{"intermediate_size": 512, "norm": "rmsnorm", "positions": "rope", "init_std_up": 0.0472, "lr_head": 0.00694, "warmup_steps": 200, "schedule": "wsd", "train_tokens": 223800000}
MLP neurons of a small language model. Each row is named by its layer, matrix (gate and up: input weights) and neuron, and shows model dimensions 16-143. Each number is 200 + 20 x the weight over its row's rms, rounded and kept within 0 to 999. A neuron's up and down rows have the sign that makes its largest values positive.
Before each neuron's rows, "fires on" lists the tokens most often at its 100 highest values on Wikipedia text that the model never trained on; "fires in" lists the words (lower case) most often at its 100 highest values on Wikipedia text that the model never trained on.

fires on: "e ", "he ", "all "
fires in: "he", "she", "hall"
L4.gate211,212,207,174,200,201,206,207,216,197,194,211,221,177,185,219,186,230,176,162,180,192,191,229,196,193,163,157,193,228,227,204,183,189,227,203,205,205,205,197,200,206,195,180,215,202,210,193,182,216,173,202,198,187,195,194,201,235,178,182,182,186,208,213,246,202,200,196,235,188,227,203,193,199,214,261,200,195,169,214,219,213,166,211,204,219,207,205,183,207,221,168,201,213,163,181,204,162,213,231,215,192,225,198,201,177,229,199,187,213,227,214,196,197,195,234,227,204,214,176,165,179,205,200,194,230,224,199,227
L4.up211,219,225,170,206,197,228,174,225,170,214,188,235,166,174,202,193,202,200,177,194,223,163,248,213,189,204,170,222,205,206,186,160,150,216,195,211,215,196,213,193,209,176,188,156,223,229,194,199,200,162,204,202,192,203,189,208,208,187,166,189,188,192,209,210,184,227,196,206,208,212,179,177,190,200,223,172,211,156,206,229,212,200,215,221,213,213,198,185,173,180,177,221,212,202,200,209,161,188,222,200,177,202,200,187,192,180,228,188,208,226,189,177,206,201,237,224,219,225,193,178,202,189,204,191,213,219,193,188

fires on: "man"
fires in: "many", "performance", "manager", "management", "permanent"
L4.gate203,244,170,197,241,196,185,212,212,213,189,192,178,190,197,169,196,200,230,193,214,178,199,166,191,195,217,176,190,194,220,221,188,231,181,190,189,223,191,180,225,194,212,226,206,211,191,189,197,207,173,180,214,180,191,159,200,214,223,176,180,172,183,221,186,187,206,173,191,219,201,189,262,165,240,193,202,212,191,200,214,229,225,225,167,225,193,212,192,177,196,201,219,198,226,202,259,196,197,184,200,206,187,197,210,234,227,194,239,169,194,194,197,197,166,199,190,225,218,159,163,180,214,208,169,187,210,228,199
L4.up203,242,154,220,223,201,184,202,201,224,191,172,173,170,193,170,210,196,221,197,225,177,186,171,160,172,200,183,192,178,192,211,182,215,168,212,176,200,181,195,192,185,218,222,194,187,209,189,212,211,161,205,207,191,193,170,209,215,221,181,178,188,187,188,177,206,181,191,181,237,197,178,234,159,225,201,192,198,194,215,216,214,221,239,168,219,194,214,204,190,197,205,197,187,229,198,233,203,201,180,198,221,203,199,228,236,206,210,210,158,195,208,202,224,188,218,168,222,217,135,168,164,231,210,169,188,203,209,204

fires on: "was ", "p", "m", "were ", "un"
fires in: "was", "championship", "were", "united"
L20.gate14,173,164,181,216,189,223,206,228,201,221,212,206,188,202,202,203,169,202,214,241,211,185,195,204,228,157,165,184,203,181,207,191,168,211,169,193,194,194,185,179,187,216,202,218,183,203,199,184,202,226,194,207,205,193,187,177,160,157,199,167,188,216,197,200,188,212,215,241,189,208,211,185,220,241,221,203,199,180,246,236,187,195,198,214,204,201,222,204,196,182,190,186,202,196,208,190,207,205,239,197,214,206,170,188,198,203,184,220,239,195,217,198,206,178,222,210,202,188,169,189,220,220,198,210,189,204,184,212
L20.up14,223,199,186,236,191,214,216,191,192,169,192,232,206,235,210,210,169,182,202,161,207,191,245,219,171,161,198,214,182,189,214,167,210,215,211,180,221,215,158,181,217,184,197,200,215,222,205,217,199,216,196,224,220,210,178,172,210,204,227,191,230,247,188,184,203,206,223,234,236,205,189,182,210,205,244,210,212,201,235,203,176,198,210,217,195,180,224,186,236,188,185,185,179,191,215,201,177,226,224,164,220,192,183,200,181,231,169,201,211,194,226,231,183,161,185,226,167,182,197,142,187,217,217,211,227,184,208,198

fires on: "10", "man"
fires in: "10", "100", "103", "104", "10th"
L2.gate323,211,184,214,192,213,197,189,182,231,170,216,160,221,188,193,204,228,217,218,210,197,187,204,201,199,197,237,204,207,180,177,169,220,191,205,197,204,176,200,205,222,238,207,236,189,189,178,202,210,228,177,252,159,235,174,179,163,203,162,191,202,184,198,203,236,235,240,244,224,211,174,189,207,191,216,210,205,234,197,228,200,196,234,169,204,161,212,190,179,249,215,201,206,209,250,242,197,221,214,209,165,170,178,251,196,187,208,167,193,208,214,200,194,224,183,208,226,193,196,193,168,221,184,187,235,203,194,223
L2.up323,200,175,179,170,190,197,192,185,236,211,194,173,186,196,170,180,187,175,208,231,221,208,195,201,189,220,216,192,202,199,203,171,206,192,222,195,212,222,173,211,245,205,216,183,222,181,169,186,200,191,179,228,170,229,180,195,206,204,186,202,199,213,218,203,195,199,228,226,220,202,171,188,195,180,186,197,218,200,211,232,173,205,253,155,189,196,181,206,200,194,185,213,180,200,249,252,211,194,223,171,170,206,221,209,216,186,210,223,214,182,193,183,196,207,203,204,204,214,153,212,199,217,166,209,218,213,193,199

fires on: "1"
fires in: "1", "14", "16", "12", "13", "10"
L3.gate430,153,202,215,177,203,212,187,200,203,203,199,234,208,222,170,184,211,215,208,198,205,167,162,203,190,210,251,216,192,203,233,190,225,199,187,198,211,202,199,192,186,168,180,190,175,181,184,186,224,182,212,221,167,226,192,208,184,174,196,175,244,226,209,215,207,205,231,186,224,182,206,199,201,210,204,227,207,171,143,218,196,209,199,213,189,190,216,194,198,228,189,186,224,218,193,206,236,176,211,199,223,177,206,210,212,204,173,201,170,190,201,173,219,228,188,229,159,189,210,198,190,192,217,199,202,199,208,231
L3.up430,165,189,180,161,216,195,191,206,169,181,207,252,188,237,181,183,195,209,203,214,194,173,145,217,208,172,241,223,202,218,210,202,202,212,218,197,192,210,168,180,160,175,185,197,161,176,189,207,234,194,198,202,167,214,212,199,181,203,198,195,231,234,190,235,213,218,227,178,221,172,194,219,214,203,220,210,251,173,162,208,191,207,192,212,196,186,186,181,204,214,174,197,227,236,190,173,223,180,188,200,215,174,222,207,207,239,221,225,172,198,176,192,189,213,193,229,172,200,215,211,190,180,237,204,189,182,210,192

fires on: "ud", "ch ", "an ", "g", "av", "t "
fires in: "such", "students", "san", "student", "study"
L8.gate322,191,201,193,216,197,209,220,180,233,157,211,244,189,196,188,228,194,211,214,209,198,249,210,214,202,190,194,213,234,238,192,229,201,245,205,206,194,195,235,188,179,195,224,206,201,171,207,209,196,241,181,199,196,201,218,198,200,227,195,181,198,180,190,211,216,184,221,221,192,192,233,195,216,200,191,156,192,206,175,186,202,196,217,210,225,217,165,216,179,167,176,213,213,207,196,186,178,220,209,195,206,198,195,218,183,257,243,190,214,225,176,178,188,239,203,208,176,194,196,186,202,221,193,233,221,153,230,197
L8.up322,218,209,201,194,197,191,205,207,242,214,205,200,213,199,188,210,185,237,201,173,211,200,183,186,154,209,181,207,202,195,191,179,190,266,174,224,207,230,248,187,176,224,167,197,190,166,197,198,209,208,190,180,239,191,206,213,195,190,213,205,223,198,205,204,179,161,195,210,192,191,196,201,220,220,193,258,196,212,205,164,212,189,180,222,209,195,174,215,224,195,212,238,198,179,216,191,205,181,183,215,181,189,207,213,196,207,202,231,201,214,197,210,212,209,203,243,195,182,164,189,200,216,217,219,189,188,212,224

fires on: "0", "1", "1 "
fires in: "0", "2010", "1", "2000", "2011", "2001"
L2.gate95,222,204,236,163,211,181,194,256,197,224,171,228,174,207,194,208,198,184,191,223,214,240,187,202,205,187,209,173,216,197,204,182,201,194,213,183,190,195,157,169,214,171,196,214,205,135,174,182,209,203,181,218,202,189,200,194,151,190,187,203,203,177,209,180,213,224,198,195,220,219,233,190,179,186,177,195,196,231,203,194,175,210,209,177,193,160,204,209,186,192,182,203,192,209,203,239,190,223,183,204,231,154,196,198,221,204,229,178,185,228,177,206,161,199,222,200,200,218,195,227,218,178,211,189,190,187,170,192
L2.up95,245,202,241,189,191,193,197,192,202,208,193,219,201,204,219,194,224,203,210,250,218,267,190,191,183,208,220,178,211,190,207,195,195,198,220,167,164,187,177,201,208,192,192,221,194,184,154,193,187,188,226,223,155,196,187,196,156,182,190,180,217,199,220,197,232,227,196,194,218,228,238,200,191,186,166,195,195,212,201,193,198,198,213,178,190,167,198,216,179,205,219,213,185,199,194,210,207,208,206,185,203,158,207,215,183,177,228,172,184,227,173,188,177,198,218,196,194,243,182,225,229,188,188,180,200,182,188,182

fires on: "1"
fires in: "1", "11", "14", "18", "16"
L3.gate52,171,196,203,188,189,227,194,229,176,219,162,239,171,237,200,178,198,222,204,212,199,191,205,215,157,181,228,203,191,176,206,204,232,223,198,191,211,233,186,186,184,179,174,227,201,193,185,207,199,176,210,158,222,221,159,189,160,185,207,207,228,204,204,213,236,181,185,222,181,137,198,211,191,247,215,197,254,208,222,150,198,206,179,194,171,169,238,189,199,208,185,202,197,204,183,223,225,186,196,179,200,193,210,189,207,202,198,199,206,176,211,196,208,218,212,225,176,166,194,169,203,198,184,203,219,219,210,184
L3.up52,208,187,213,196,167,209,175,228,187,214,165,225,185,211,180,172,206,212,193,185,223,175,193,220,178,188,242,203,195,197,190,198,214,214,192,169,183,204,189,189,185,163,205,208,194,201,181,237,221,164,233,223,191,219,182,213,246,174,202,189,216,223,186,204,233,199,191,204,187,161,196,199,192,219,200,191,245,211,194,177,168,195,202,213,193,169,183,186,210,216,154,219,205,224,164,225,191,169,220,187,209,202,216,214,213,198,187,201,187,178,182,208,197,210,213,214,150,185,209,175,194,220,229,195,193,204,197,189

fires on: "be", "t", "ou", "as", "an"
fires in: "been", "about", "written", "before", "being"
L22.gate253,187,206,208,219,184,211,192,224,207,192,186,213,164,173,236,214,175,215,187,201,182,208,195,209,235,225,187,204,178,196,226,198,232,182,182,197,185,157,207,199,196,199,237,243,207,225,203,179,202,201,206,205,196,201,188,230,216,180,183,205,216,222,173,234,261,216,203,169,203,204,207,161,205,222,206,192,208,221,188,219,182,204,230,182,173,227,199,185,185,201,207,211,186,205,216,172,194,160,216,175,174,209,184,213,181,174,207,185,195,198,210,182,243,208,207,202,171,220,216,177,169,215,212,173,199,223,181,234
L22.up253,163,205,185,172,195,197,198,193,182,216,171,224,173,213,232,191,169,199,196,231,186,200,184,179,185,214,236,216,200,215,168,168,215,202,193,183,190,215,212,226,226,222,221,215,191,238,193,211,193,240,187,191,198,166,169,191,179,210,210,177,216,201,222,184,223,207,225,218,223,207,198,174,174,221,176,204,229,211,233,188,186,219,231,165,218,196,207,208,190,213,208,185,223,184,196,218,215,220,171,204,218,207,169,216,198,187,177,193,222,176,229,195,226,219,226,179,176,196,194,193,231,186,187,200,158,232,215,235

fires on: "the"
fires in: "their", "they", "southeast", "theater"
L2.gate24,217,195,183,219,176,170,210,211,216,179,215,173,175,177,212,200,196,200,198,198,214,159,170,202,163,185,170,186,167,185,213,192,229,191,190,173,183,221,182,175,170,234,211,216,212,166,187,155,195,216,184,207,209,206,209,240,180,227,212,220,209,183,191,211,206,183,198,200,199,215,165,179,221,213,188,206,182,164,146,166,236,199,192,181,176,185,202,196,212,221,179,226,191,188,189,215,176,198,208,173,198,214,182,178,162,237,201,202,201,203,199,187,217,187,221,217,174,225,208,213,198,195,204,217,216,175,207,166
L2.up24,201,194,176,224,176,178,206,201,213,197,221,177,170,181,218,202,208,189,199,214,203,172,169,206,172,172,169,197,157,185,203,189,222,179,211,197,204,223,194,170,172,239,212,194,232,169,183,178,201,210,168,197,197,215,192,251,183,226,199,223,218,190,187,180,202,192,203,193,201,202,169,174,212,214,193,202,167,182,140,175,214,205,190,187,171,169,178,186,214,222,180,225,180,187,180,225,150,199,194,179,204,197,191,162,193,238,200,195,201,205,200,171,191,176,230,220,185,228,193,213,209,213,202,213,193,181,198,160

fires on: "ov", "t", "ec", "c", "F", "ul"
fires in: "november", "september", "december"
L22.gate98,173,179,187,220,228,215,183,214,159,186,210,221,148,208,162,209,177,179,214,190,196,169,202,210,201,222,204,208,191,173,202,181,210,192,193,212,204,189,189,217,220,211,213,208,186,234,205,188,232,188,188,206,215,196,242,182,212,208,199,224,250,202,224,193,210,180,214,176,182,178,180,218,208,203,193,193,206,222,188,231,217,209,208,199,211,194,190,199,175,198,210,210,185,187,189,214,208,168,205,197,161,161,225,215,215,218,188,187,212,212,241,181,182,201,196,186,181,169,183,206,243,208,153,242,194,227,219,187
L22.up98,172,169,224,233,197,211,198,199,196,249,189,187,161,210,183,224,234,226,220,192,179,185,196,197,238,182,197,215,183,174,182,230,210,178,207,215,191,196,192,202,201,214,199,184,188,227,182,162,199,175,238,221,239,212,199,201,182,203,182,206,169,193,212,181,166,223,182,239,204,186,201,201,194,212,191,217,247,204,181,201,187,207,166,177,165,201,176,206,173,221,158,226,213,189,233,236,233,228,197,188,206,193,212,217,224,185,204,221,228,200,223,217,180,216,214,172,196,162,213,204,234,173,185,228,192,211,220,223

fires on: "0 "
fires in: "0", "10", "100", "00", "2010"
L3.gate331,209,208,226,206,176,184,186,216,162,223,218,219,182,195,210,200,190,215,235,213,194,180,232,178,204,208,216,192,177,195,181,197,155,196,221,221,185,232,188,194,204,239,216,225,194,188,187,214,219,210,219,216,164,214,208,194,204,190,181,193,226,200,189,193,214,184,220,201,233,206,175,206,155,150,200,164,207,259,175,202,182,163,244,198,184,195,218,177,192,197,230,182,211,225,224,229,191,194,209,203,211,183,184,189,207,176,233,210,202,231,187,177,233,212,227,196,202,174,206,211,178,207,269,229,206,209,165,205
L3.up331,212,214,230,180,173,184,188,197,222,244,189,203,152,172,232,181,205,207,211,198,219,221,230,214,191,219,222,174,159,181,174,216,169,216,211,203,211,182,200,224,188,180,188,213,166,165,192,225,203,152,215,190,166,205,191,207,230,195,165,197,218,192,217,209,216,196,202,202,225,196,209,203,207,175,200,148,194,237,184,177,183,202,216,206,183,213,209,233,182,215,196,186,193,202,205,249,189,198,172,204,202,173,190,217,186,211,217,157,177,212,213,176,243,175,222,234,180,181,192,177,216,192,204,213,200,199,185,188

fires on: "was ", "is ", "ly ", "y "
fires in: "was", "is"
L18.gate128,208,164,227,215,210,183,203,193,176,184,163,185,197,198,207,207,189,226,204,217,222,182,235,174,210,193,194,237,218,231,201,185,175,200,199,181,175,166,187,224,206,179,170,205,226,166,196,208,168,189,184,188,183,229,181,217,184,215,168,221,213,221,213,189,209,188,188,193,238,167,191,205,202,204,209,239,201,194,238,189,242,186,182,218,198,216,219,178,179,227,213,193,220,233,218,198,230,178,191,181,178,182,224,162,189,195,184,208,191,238,176,203,220,181,222,189,210,202,200,202,180,231,190,207,211,193,175,210
L18.up128,206,189,202,233,225,197,200,184,213,184,190,175,191,216,211,211,198,177,196,199,193,233,223,190,159,200,200,187,198,201,197,228,229,177,220,176,239,188,158,185,206,203,187,195,194,209,152,226,222,196,177,197,171,165,149,197,200,213,233,176,220,241,168,199,195,200,184,222,224,232,171,194,182,182,222,212,166,197,180,171,179,238,214,216,188,198,190,215,202,204,199,188,199,199,205,190,193,196,200,178,177,199,177,197,182,196,176,212,223,198,186,199,229,161,192,209,216,192,225,162,171,205,191,213,208,202,210,219

fires on: "man", "um", "a", "em"
fires in: "number", "many", "manager", "reached", "management", "man"
L10.gate350,201,235,212,230,188,222,168,185,191,195,200,196,180,169,185,175,213,188,207,178,206,210,189,189,170,224,220,188,188,215,196,208,195,187,229,204,166,179,189,186,205,220,231,164,199,221,176,164,200,173,192,187,203,203,188,224,191,197,193,182,215,220,220,223,187,181,212,215,200,191,181,194,183,199,189,201,233,230,195,209,202,181,228,216,182,198,202,175,215,179,212,242,208,184,177,205,191,184,198,156,221,200,247,229,259,213,191,249,196,178,188,211,202,262,220,197,192,208,201,200,197,204,184,174,190,178,232,221
L10.up350,223,215,210,194,194,187,171,169,177,189,208,191,210,196,183,204,165,195,205,234,203,209,166,183,145,189,214,239,219,214,190,211,193,219,205,178,205,167,199,193,215,196,207,203,192,208,203,175,199,215,214,221,202,162,181,193,198,182,195,173,204,242,208,198,199,188,182,204,199,245,213,186,196,234,216,193,187,225,169,191,214,217,222,190,223,206,180,191,201,187,224,181,184,233,212,216,209,193,191,154,198,241,218,217,203,175,207,189,184,214,229,233,202,230,163,209,214,201,232,188,177,226,218,195,183,157,239,187

fires on: "t", "man", "ow"
fires in: "party", "department", "manager", "many", "management"
L9.gate335,223,164,205,232,184,210,187,215,223,217,223,207,234,205,169,208,221,206,164,180,190,188,207,234,181,244,188,196,199,174,194,178,189,189,176,180,198,200,206,210,209,173,218,165,193,199,225,181,188,157,186,226,226,195,207,213,206,185,155,199,194,200,183,192,215,196,213,216,200,201,198,211,161,165,196,190,214,141,185,197,207,191,210,219,194,182,215,156,212,200,189,186,175,178,190,183,201,219,204,197,180,206,207,234,216,198,213,212,211,196,214,220,214,228,233,178,170,218,213,199,215,177,166,185,198,195,216,195
L9.up335,202,216,193,198,177,159,197,178,219,230,215,221,169,228,220,212,197,186,201,221,198,207,193,176,213,215,187,204,201,216,217,183,207,170,210,203,212,211,183,172,233,220,231,191,221,215,192,174,217,195,171,214,173,182,170,197,185,185,234,219,223,214,204,173,188,159,196,184,188,205,169,219,192,196,190,155,225,209,196,197,217,188,217,203,166,177,233,214,186,181,202,216,184,192,222,234,213,229,225,156,176,201,155,186,197,216,204,215,185,193,221,185,222,169,221,171,228,237,201,203,212,240,176,202,183,185,221,163

fires on: "the", "e"
fires in: "their", "they", "theater"
L7.gate433,200,204,167,208,189,153,186,211,192,162,191,215,190,206,187,196,194,178,183,226,197,237,173,198,226,195,173,171,204,193,236,182,225,215,195,191,209,179,204,199,201,200,204,214,168,180,218,182,146,210,214,203,184,193,186,227,203,199,175,194,204,158,191,160,211,231,226,210,156,219,181,193,211,233,230,224,178,192,188,208,205,189,185,196,206,152,234,178,215,216,194,199,195,204,210,196,173,204,210,207,204,203,220,199,180,219,204,181,203,210,252,206,201,198,180,226,194,194,181,205,229,229,192,189,186,202,214,203
L7.up433,216,166,162,189,207,161,185,216,199,201,222,204,187,182,193,204,187,173,203,162,192,179,200,219,227,224,168,186,193,179,215,208,239,213,195,185,216,190,194,189,206,195,198,215,176,214,195,164,199,172,189,179,189,205,198,222,209,212,192,180,191,190,182,161,171,243,207,204,201,225,179,199,189,218,228,227,207,221,184,165,202,180,185,216,212,199,207,204,198,220,191,181,179,209,245,190,175,220,202,198,202,212,227,169,156,229,188,212,179,177,189,165,188,192,220,195,195,209,177,210,228,217,172,197,170,209,238,197

fires on: "the", "an", "el", "wh", "all", "c"
fires in: "their", "they", "any", "another", "approximately"
L22.gate496,196,189,204,225,169,216,216,227,214,165,207,146,151,172,213,204,173,179,217,222,214,216,207,204,197,158,216,199,201,197,185,217,186,201,208,198,191,161,254,174,226,221,206,233,198,187,205,217,174,245,209,186,191,185,198,195,180,198,198,177,198,209,195,173,222,176,217,198,204,180,185,180,182,212,203,222,181,180,173,195,238,184,208,191,193,223,207,192,227,207,204,211,170,220,198,196,227,199,214,195,199,206,178,220,177,209,198,170,206,173,220,220,216,224,195,236,184,182,196,192,190,193,175,195,229,173,222,189
L22.up496,219,184,180,205,176,210,240,192,202,215,218,188,205,164,167,194,190,198,176,210,205,237,194,214,229,208,196,184,211,208,178,197,183,179,153,214,218,192,197,181,153,198,211,163,225,226,181,212,214,181,220,211,230,212,226,194,203,181,230,198,231,208,193,218,217,193,205,204,220,213,149,180,214,231,176,207,196,204,168,221,213,210,182,221,186,217,236,217,210,219,192,201,215,200,190,224,211,199,190,171,189,201,244,200,188,201,224,207,189,243,224,191,223,178,213,182,202,233,195,215,199,190,197,172,185,203,203,233

fires on: "ov"
fires in: "november", "government", "moved", "love", "movie"
L4.gate292,222,183,199,188,190,198,228,187,206,204,182,185,172,183,188,183,195,234,234,195,193,202,222,196,210,228,186,166,192,179,219,203,179,181,180,218,218,158,234,184,215,175,216,262,180,167,191,203,191,218,200,224,195,193,215,212,174,176,227,162,193,218,204,189,196,206,169,198,215,189,204,196,186,204,213,193,214,234,172,226,181,212,236,176,227,190,185,178,168,200,199,198,225,205,164,182,206,193,180,205,175,150,185,211,213,233,206,201,224,187,174,170,165,179,212,215,165,199,183,205,200,201,199,219,224,236,190,174
L4.up292,203,220,207,187,219,230,232,179,170,224,200,193,201,192,187,202,160,209,188,195,218,191,203,204,216,218,197,212,209,167,230,180,185,189,198,193,195,174,199,192,192,186,211,243,194,177,220,179,198,198,221,197,167,245,213,216,184,205,181,167,203,180,183,195,209,208,200,180,210,200,168,162,214,212,215,208,202,184,188,195,208,218,196,182,188,187,175,204,179,216,195,232,191,166,171,200,250,218,205,182,197,206,142,245,213,241,202,187,196,178,197,218,178,219,227,197,155,177,226,193,197,201,153,209,186,213,189,182

fires on: "the"
fires in: "their", "they", "southeast", "northeast", "theater"
L11.gate415,190,188,199,186,195,163,206,182,207,170,224,166,178,227,169,209,213,197,198,194,214,197,209,208,190,172,193,180,197,182,225,236,211,176,192,198,193,221,234,187,205,169,187,179,212,191,241,145,178,197,178,226,218,197,225,201,177,222,191,218,196,204,205,199,182,202,240,268,165,198,164,211,231,200,230,233,225,194,167,194,216,173,196,195,191,235,197,183,197,189,220,216,194,197,179,167,191,212,200,268,202,208,194,209,193,244,225,197,225,210,212,202,203,171,203,169,202,200,186,223,219,179,205,209,240,207,204,190
L11.up415,219,201,189,176,185,183,202,209,216,206,241,178,190,201,180,186,217,230,207,218,190,161,182,170,200,174,217,169,192,179,226,240,208,168,186,214,210,254,222,188,197,167,203,171,207,183,251,133,212,202,208,193,197,226,240,190,175,225,205,228,198,196,190,163,187,211,235,215,215,214,159,206,240,183,212,207,182,194,191,176,209,182,202,170,189,207,217,187,202,199,182,202,186,227,221,196,191,212,182,228,167,201,195,209,206,224,213,228,236,227,208,183,184,194,174,180,186,220,175,216,211,193,200,208,209,193,200,191

fires on: "1", "ing"
fires in: "1", "12", "16", "14", "15"
L8.gate338,181,207,189,199,230,198,186,195,187,188,195,238,199,224,197,216,189,210,201,207,174,213,196,179,214,218,190,197,171,211,223,197,186,206,216,214,156,223,191,177,171,190,201,191,175,169,178,212,202,240,199,204,194,186,185,195,199,216,227,239,230,190,173,196,222,183,175,203,235,215,162,196,195,230,219,196,228,195,186,195,238,179,170,207,180,212,215,181,218,177,206,242,206,215,227,247,189,206,210,181,207,208,215,178,209,191,238,193,217,207,191,177,199,186,170,202,184,185,200,197,173,206,243,192,204,186,213,199
L8.up338,195,201,219,184,193,203,169,233,197,215,203,247,191,209,184,189,195,219,184,209,171,232,182,173,201,206,212,211,195,196,214,230,234,201,200,232,188,196,156,182,207,205,211,205,204,182,172,217,184,223,174,191,215,207,174,202,182,146,221,210,196,230,171,244,222,213,177,211,211,182,177,197,198,174,170,212,174,217,208,221,207,205,193,223,232,193,176,176,176,214,191,214,208,227,210,204,190,164,197,212,200,199,199,182,209,165,161,192,191,196,182,213,195,160,189,224,170,225,216,188,195,204,226,196,225,192,232,184

fires on: "all ", "ers "
fires in: "all", "football", "hall", "rangers"
L2.gate451,195,185,224,199,184,200,171,193,201,198,200,222,146,203,182,195,224,182,176,231,203,219,250,203,184,193,212,212,203,233,212,225,229,213,163,189,195,216,192,208,228,196,222,219,229,233,184,198,241,141,195,226,212,191,174,215,233,164,203,175,180,216,199,182,180,211,210,226,216,206,167,160,191,212,212,220,201,186,209,202,192,181,168,210,229,223,201,168,170,171,201,206,189,189,186,194,168,204,184,202,159,212,203,227,187,210,205,197,214,216,181,149,187,215,174,225,211,215,182,157,205,202,207,197,227,207,193,196
L2.up451,203,236,210,201,191,187,161,206,184,200,172,207,172,212,196,175,215,209,189,218,176,219,233,197,195,220,204,211,193,187,200,212,203,224,197,191,202,182,183,195,228,203,203,176,196,244,202,213,219,166,188,244,207,192,202,202,202,163,173,164,183,211,196,197,178,198,206,217,208,221,195,192,187,205,222,212,202,232,207,202,223,193,198,170,198,232,230,174,175,162,196,217,198,210,198,198,204,208,181,202,203,230,221,206,180,217,185,204,223,197,196,171,174,192,191,223,198,220,172,175,199,162,180,175,209,236,155,185

fires on: "ov"
fires in: "november", "love", "government", "kovil", "over", "pandove"
L2.gate352,241,212,213,165,154,196,188,190,174,172,172,218,181,228,205,176,190,186,210,156,227,208,208,177,188,190,197,204,192,198,244,217,190,218,222,216,213,178,184,169,218,131,210,193,188,171,217,181,213,194,205,182,177,203,202,178,169,220,205,207,211,169,206,190,204,191,209,192,200,197,182,225,213,175,229,207,207,227,179,211,195,239,203,214,204,188,183,212,198,228,188,223,212,170,181,203,176,176,179,191,175,190,197,241,190,233,193,186,210,191,179,215,197,199,215,183,209,182,168,162,227,180,187,209,176,178,203,194
L2.up352,200,172,192,189,201,213,222,181,176,190,190,232,196,220,173,207,209,192,224,206,191,212,203,170,252,191,204,193,235,183,242,177,195,197,179,191,243,188,206,198,210,178,195,207,188,193,235,194,207,192,204,181,235,212,210,211,179,204,193,179,193,236,230,160,201,212,184,193,209,223,205,189,211,225,182,191,219,200,171,157,185,206,199,207,208,166,182,176,158,180,194,187,241,202,194,186,234,210,197,196,225,192,224,172,211,202,156,183,229,217,201,184,185,230,237,198,232,217,207,203,179,203,206,206,198,188,204,188

fires on: "iv", "ov", "ang"
fires in: "river", "university", "moved", "movie", "changed", "exchange"
L4.gate465,181,218,184,215,195,256,188,187,228,179,191,185,198,166,185,204,199,206,222,205,214,186,182,207,185,217,202,187,157,218,199,233,199,172,186,197,206,185,198,203,205,176,220,203,208,169,186,182,215,197,239,198,215,210,204,202,175,218,203,179,237,194,205,212,161,204,179,196,208,172,193,244,173,213,182,204,225,230,181,225,203,176,223,169,203,208,207,232,210,236,189,189,194,201,214,185,228,190,234,183,194,195,232,245,222,199,236,190,213,182,198,187,195,174,195,213,175,209,187,187,202,189,170,203,225,193,201,194
L4.up465,169,171,217,208,202,204,257,216,231,187,198,201,185,229,198,191,191,166,195,193,219,223,241,183,206,208,154,216,228,188,210,216,156,199,205,237,186,202,204,218,180,176,191,243,225,171,218,191,245,180,200,199,191,248,202,202,213,207,209,182,225,185,214,198,173,220,190,197,232,196,214,164,225,243,193,166,178,188,179,195,195,172,179,205,188,208,198,186,187,203,171,192,189,168,207,212,194,218,175,215,208,228,238,182,205,150,187,198,197,232,223,207,213,210,182,211,191,190,157,200,217,180,192,209,202,206,223,220